Weights of a small GPT-style language model, trained from scratch on English Wikipedia: width 224.
MLP neurons of a small language model. Each row is named by its layer, matrix (gate and up: input weights) and neuron, and shows model dimensions 96-223. Each number is 128 + 24 x the weight over its row's rms, rounded and kept within 0 to 255. Numbers have three digits each. A neuron's up and down rows have the sign that makes its largest values positive.
After each neuron's rows, "fires on" lists the tokens most often at its 100 highest values on Wikipedia text that the model never trained on.

L3.gate366:094128127094105143139148119136129136123128144122116161159092119181124161130114099104134133176123091109097137130163122099085140154142111152134094121151121119166148138098145108121115074111177119121120090108115096108121128096132117132126118103146132126145152144120114148066170136131127112084105158167124142115139120172121115132172097157088137087164133134129199153135109111142133114106152
L3.up366:158131117155126134122142131139136097141076148091136127135108171126095147133148121121124150138133110135112109137118137143102067109153115072155144083174122084113147129144104112099163131114111106159127108120100112125102131121143120116160113092124109111147098152110146140147139170147106078135117137115122100135133125157123124165119136127149146081108112132152141138118104148166078082082163
fires on: "i", "le", "ative", "'", "age", "l"

L3.gate331:136136177183106123154156138126150099122105125089110153169100120150120166103111128148144155130134161152104139173110108126114155107150129153114134133148106093109094154111100074112152109162083167127149089153095105089142111133175144170122172125114150124102150127129111126123114120097138109113098097102103117145104144110105124139134143132138100144107108124127098099170170159152098156102177
L3.up331:150121149151104154072131188172097141110113109128105141122156130124143127134103119114086086193146154145105118138090104085071125158104105150078141119151121104150099139157163104124142141122096139143107119124152123130146123112121134115145160101127089127164137132136153091103142142132116096146126123206166107166098141147133132115095143110102130113127127106160121110084160121169145135132153
fires on: " ele", " a", " A", "A"

L6.gate166:100113128111109114156139122123156111159151190115106124145143123125143158100129115169133116148167093122175121147110112155094140147113115126087108102127120132131163121102102100102147122148121101142098130136120139085128093113120089099146151121145132156170108168154120139107091107126101157163130107145118133169127142103135172124152114106093163100148160135130106116135123094113115163142124
L6.up166:103087127120165133123185141100132079110123089141137097103128120120158124139150088148137120134109142140144126076090121132138139145129091108126149142126135128111114085087114122143107095094162134094139169135124134102141096166122120128135114142135099124100104154108078085101128163102195124090162134099101139128123113155133101114092147105107144110127162116147140155121129146147153101124149
fires on: "m", "em", "g", "st", "rop", "om"

L6.gate367:156120113138115162117102174131169082073111152122110128107118150149145145123139115135151141143121138110109125092124153082151129149098115111135184092126102142134177131115151082109087147112123147125137133105127096121126149134141104135106156180150104147118123137136117095121078128109139118141130114104112169117109167135130150121141105106118092140145111144135147094080133070080097131081132
L6.up367:144119146162146140155117148100163090164123089061128148106141136098137134193151143132146112105121137115107175122130113189159147172072124134118121134166138130113087118100121128142116134115104132132110121105085114107149123120082145098125140117174137109125110163133106132111137115134126088153158115108077131123132165100170132117084159122106161089111155133113135105122128115119113105102144
fires on: "g", " ent", "m", "qu", " add"

L3.gate402:133139120137167187114117092139117086140129151104119139095182131154166139172116148141156135144143123133136106124160112092117136069171126154145131148166138165137128137143077134148159147145120120136155108160112122132096138075162186143113103151106129091165156127156110062107141162084113125115073128151132094150127132149148078155118161091112134121100158128131130135114115119099138121153133
L3.up402:181140125098099147118175132074161104158091111112137114133085139098144142103171084194112122128167128115140121086139127125090159150128100154079126138122129137111153127090160135139132141161167116167131120179156165138150114112098144107178144128088107156157147141116121133136141146149102133124093146136119102091120169119142136127083111139107152140105123145071113095094139127171137126133146
fires on: "s", "b", "t", "it", "h", "ot"

L6.gate158:126092127168128098128134118112115113156143123093131120123054099108186155144125146116095080152117153112118123153168103120110138127119101133117091106139130150111160156096129101115137145145141154109125121124122107116131143130162106120107121100133143144129112093144114179132115143146137106100102143140137115155123121129151125147104178120100133137136116145103172104137107139118121139113134
L6.up158:098143142127116105114172125104119098139152141131098107121099141124136159120159142148130149121158139099136104134112150116152092120118136134163158099091098087170156106127132108189154153159086154153112076128102178083077165146119154103161097130117124147144129133180109116138153107148126173149148136113170113090188137120122153119114132127131130176099105104115124173121127086158155112077104
fires on: "i"

L6.gate262:115103118134143116099128120103101170127156132125135133138115113097158134108137134147134121148133079085133108159094154113104104108180100121108148107117128128144141099087192135115134107091129102089118125085136123141136142160153124153148167115121112142110138109141175139132136117113131120146145191126188134133123141102147108137090076128107173087121166150133136091098129070113124125117145
L6.up262:107130176117131168113107165110121133162151160100095128140126097118082148119074139120134103128151117138156089139088101121095138168134124097123137134102124125099136127151121094161119090141125152118131104109124130134138107124123140132159126102107176103123112136109129123143116151108159163101149102117129135127105101134098072099173181126162127151125061128054119128103155102143147151115132
fires on: " "

L6.gate169:132163113112148129138142113141113132157110092124115108129164147124114147090185127117110155122190095131100116109075124112115155119141126163131085124127138083093090115148154130167169117109126132083141133144162142117104141108151147154134129137123155100132150120123106104145180172117191172094139137140174119202136171102146135137128106154112117099149133136129153122135134115143107150144092
L6.up169:182131164125102121132096128154115138153163115065096133140115154109072133167153148100109108159117118146126154106103144156116132136142104105133117133109140105115104112134126118130123126127127138159059117149160089075150127093157121111101128154119133148125149143178175117130072122112148128112111133122143137141124153112183121154151142118099100148106109153153119125099105117170150116092116
fires on: " and", " to", "s", " or", "-"

L3.gate252:125145133121081127135102106101107164109145142137104134150148120116122153144131134145148154112082090129132164131120131122121168132151135149123097113135124149128124138119123139110148095114104147127112163142129108088152131118184159126098133122161142128134085140126121109120134154107136093143151133103073129111103126086137169121081104099131133077137129113176116154100139102130144118147148
L3.up252:108104093151142076151110137081139136127131119084152114119132128118136121174109159163145134080159123133123158121128134097078087091109109119077123142134097098110115142150156138175139140138131128156147127081175123130140172133115125141121126102154134133077093149124107125104091134136138160123139115110136102156125100143095120130144136131197149107139068090095126135131124099094100157120115
fires on: "h", " Sh", "ish"

L3.gate310:104116127099167136135123103139091130085164079126116117142078122124146100160127148112167138106152167100127110124141161149114122155170163117117145132135065161085114160139065133131111132139118099128118114118129160155112103137122116134126147122118124130124139153138102132122115124145136103102133137120176085122161165124119157084161102124106130147127121114104114139119112124159132123131094
L3.up310:141120136080132180116065125104116105136117134127168139162166172116086105123155101089163124132117105104145103156106177200136149161172152121126113119139141167115127099122114178140132136095167120152132159128137136169157154119101141121156147167130141096140139182140134122119095122104129102157143103118115143107141121115141121131158109147108117153114110147110108109166140136139150163146120
fires on: "e", "er", " +", " =", "ve"

L3.gate159:097093167053118125128122150102133150116131127130118100109174125123130100159103091163134113136144092136112113121132161104162102105170105158140081117165108116137116138121134134139138127135133108147152159135106136097135109120115086123123133160099179122140176155116149134158178136119108126131129149181149151092155110167166108163128124143122136102069146123138102139123095133113158085098129
L3.up159:096128169087119092126120127145160153125164146108127143128112146153120080121111137146129136136112119096158133114095154100140133120120128145092146172108134125106168054163141129096109122092082136142118117143149186146170116121136098096162141087127152123125166080132157183122144147088151127137115167102125142108120120129098106173118131164107102118102183130117106146129118124150183111114147
fires on: "it", "om", "le", "ri", "op", "ure"

L3.gate347:141137192156172168136156141160081149146120097130072105135106071133104144127157132129120105132126145160146094150143101120143149157143113161103092135116190107128089127113119101122124105101138110131129129133123113089147146112122144114145117112121158122122141100120118148073068115121132157135178189123106099130127119173158118108101070152122133138125127106118149163143129120117091154130145
L3.up347:135179107182093133118106138129109100153133141115122153130129106111100130113130121069095131089104083131136149100091131130160149143101066125152095114105152140130157142155151146140125085113136148128139083100135116092144164125163150120105130105134145098118154149106139096106129133110147147100103093148147150118139116121094154113159102156087156107149159106138106079119140143125164140116150
fires on: "-", "–", " and", "/", "–1", " of"

L6.gate71:125130175144152150147144086125113142125110165130098115155169157132143144086109118131109096130143162160110159174160095162178155076141119157127143139102099143128154140168146107096144088111136148109142163145139136098121152113107143141129141160133142131160121116118128149121081132114095136152124131109155130118142140147128131122078107062120176091089078183109138089110157135143128151083148
L6.up71:141138173131133146169114136156128142136134163063117130146156118119079157135142112113101091113171107128160145134134141164131139139125133159131140129148110143076104115139077102116156154119110122170107129145146139112112101104109119108126103145134078141162171140167150170100152101063128120151145102118127101125152147089116122139088131114123145106122138140096109111097150132152075146122119
fires on: " O", " to", "g", "ong", "m", "s"

L3.gate287:118155180079110172123123148104101101130142089134085130138133150112113122162134137105103114098114155088130146147166125115114130092147097091146142118116128145124127151133083144134141107091132094120117159118140084157114151136156132141150161104138103134117146113131121116097156137130084134127126103184128149080110124178151087152145126128112141133100114121094093133168160143162115116121119
L3.up287:136096178121105120124156155101159117102113114172121058153153144126125167090146094103122118080083133134123122151162135146082155127115107106115119105101150158146108158140120112117150114114180168123173147121138083096132148134116140117148135180093105140096173131137106115098150129162123128159146161171123129112114155151137115123129070145126100115143089119126121082140160108160111131121183
fires on: "et", "re", "it", "is", "t"

L3.gate274:128093131140141147137129124128132146176147114130117146143176153152144094137128116184136141157127183148094115129123097125149144118178145128119136123132118136134106069137148105113151159092098109171152146096155096128138120145068102106156150073107137151112179141142113138153114189183129149114141099154088124141076107140137157144147120120112098126102130109146106106125131118124112117112154
L3.up274:126128098156113129080184099132171120141098133156111156129145163171170120113125138133107145104111178125125160159129109127117155114170137160114125162142148125133104082160183126097145138123097146139102128129120140166110148146132141105164134105132149139143128118111113115123103152154116107119118175091117135120117159131151095160140100165144151159090073125103079129143154084133123131133130
fires on: "l", "ult", "ach", "ing", "chn"

L6.gate83:116156156115122122116126100160131091127119152148181144131167172097163122150147126126118121079127146139147150099163117106134122091163147119111140134156107130179116140126139122111107091117114178122116129156104118067169141132166135110146155170112113087092137140131090119115138143106098142146168188115113128124169150134149119139161139103137142114130135112125093169095190107137148090068108
L6.up83:157127155137122136118128146073143116110130137081132145154132114135103145153137115120124122073086108116135169116145132148135121097140137115120096160099094103154124134096123146107131159108167144184125147083107141117124134114140136161162066068135150174070075109173107155135106129070130160146165123182103121156184152161176130095148108159124156121145146099143122133099174126128105116134133
fires on: " Sh", "sh", "ash", "it", "p"

L6.gate244:120161137096138125137129111139109123107085090125105092113131154121159142084113156167102161099151074119166150095168109116135166100144130147125153135118163129171123120103140135149106121112089108140123117089049132107183146178110140123154120101098112117100135137141139130126176138121171144118152133084116121136146110084149168159146111121126152108097192158127171111097128120131136176131136
L6.up244:098102105141107177149154180124130143151123146155144094142134161164129135103133093109136146136149134147147127131056103125107094106141157122152164137103152111135110126128130119139130123105098106123075090135110113150143110141107154115127097121095132131132148152145121152136146082141163179150166112125150132163134096119114080119172114120158154069144128178148125084126165145108127159123146
fires on: " not", "ot", " "

L3.gate146:149101123137125148158091186152165126175126152102115104111138134136133139107160158100128134103109151092109112119142154111127125122165132110138130137134151129145118143136135098147136139127143092128073104110127116155134126123129059137164109133117123129133091113074105160130131092132157156134190131123128188113096166136131160109142128108132147145067096173142143112131105114184151123138140
L3.up146:142104115136167117123099112125138132127141179164110167154155135139121121108118132160145159134127114113110095110109164082139120102085087124135130117125135110147155150150101154126162141099141143134177124122105156158098148110105100124155116133112111120132107111160102143129140096130126101074122121122073132145133119103171131137162134134103140164156125177102081097139089127153150119142162
fires on: " b", "ad", "il", "way", "um"

L3.gate32:167135116161129101147156150107124111129107145147121131166128152125121157134166140090106110089124117197124126128171129094116120104150150090125117127096168128158151116115113142134140186093165111129145162126099118158137153154146132118124155129174145131142105154130146110120064143165135108145112106122114135179100131184144137140083111147131114102105136141151160094171134080188121126119139
L3.up32:125124165141146126152127163156103110138104141171112151158144080158133114134165127150127107090108120143096140145121142111140139099151112112136143112127103108121137142121112143111136066174152140097172143099083088119136148105124154164160118111145127139115145131157122112069110167118154155112126150161116145099125110157131159099158108166151138147087119158138128137138119122117180130100149
fires on: " and", "as", "et", "ic", "e"

L6.gate91:126129174161133116123157135125172105153133138089122157140107082183066127152143169126125127141144151147161121105140125109140115148125097132139156113127132096136105123121166126069143116119134143152137112175115151193113151168108085140175112116111120115093160125087119132151172070141143135131153113121133109125113139103178093127107125104102147099104159121136126107135147095097174130120124
L6.up91:124146086142133094133143154178123138114141124135153148134145094134083140162136111135137094129126118134082105167149132104104104148129095136093089109160098140159131199135128106101137122121150148137128138156146166160151145159135139133138140147139103136144132193168154129126147131117115119146127117164140123107146100132112129110105133081164156103172131164128120139123140131130129102124159
fires on: " ", " A", " a", " j", "du", "o"

L6.gate384:144156154118161092111191133134126137142118093121124113171111141126123135116061181124157104153146120100106104113128115119117125127138119140122090150127079130114112154095144155146137102112132134112100099125094096121136127151115120108102113129100119148106137107085168129142126118148135104140138138133149154128120131125102115120083107143131164166090128162115137097141127145133197115140149
L6.up384:122136110109109121131145139163121145149126101056166130133091090129172173071101091147156130096088142135127124115125148162113097108130123155142148122088140088145157136078104129110107117116135109094085100139137117127119135172120122141117118142114133135134164106162158121109084125166137126132166099155150108129136157145188160141061101152128109129130132114117110153118077122086113118123089
fires on: "i"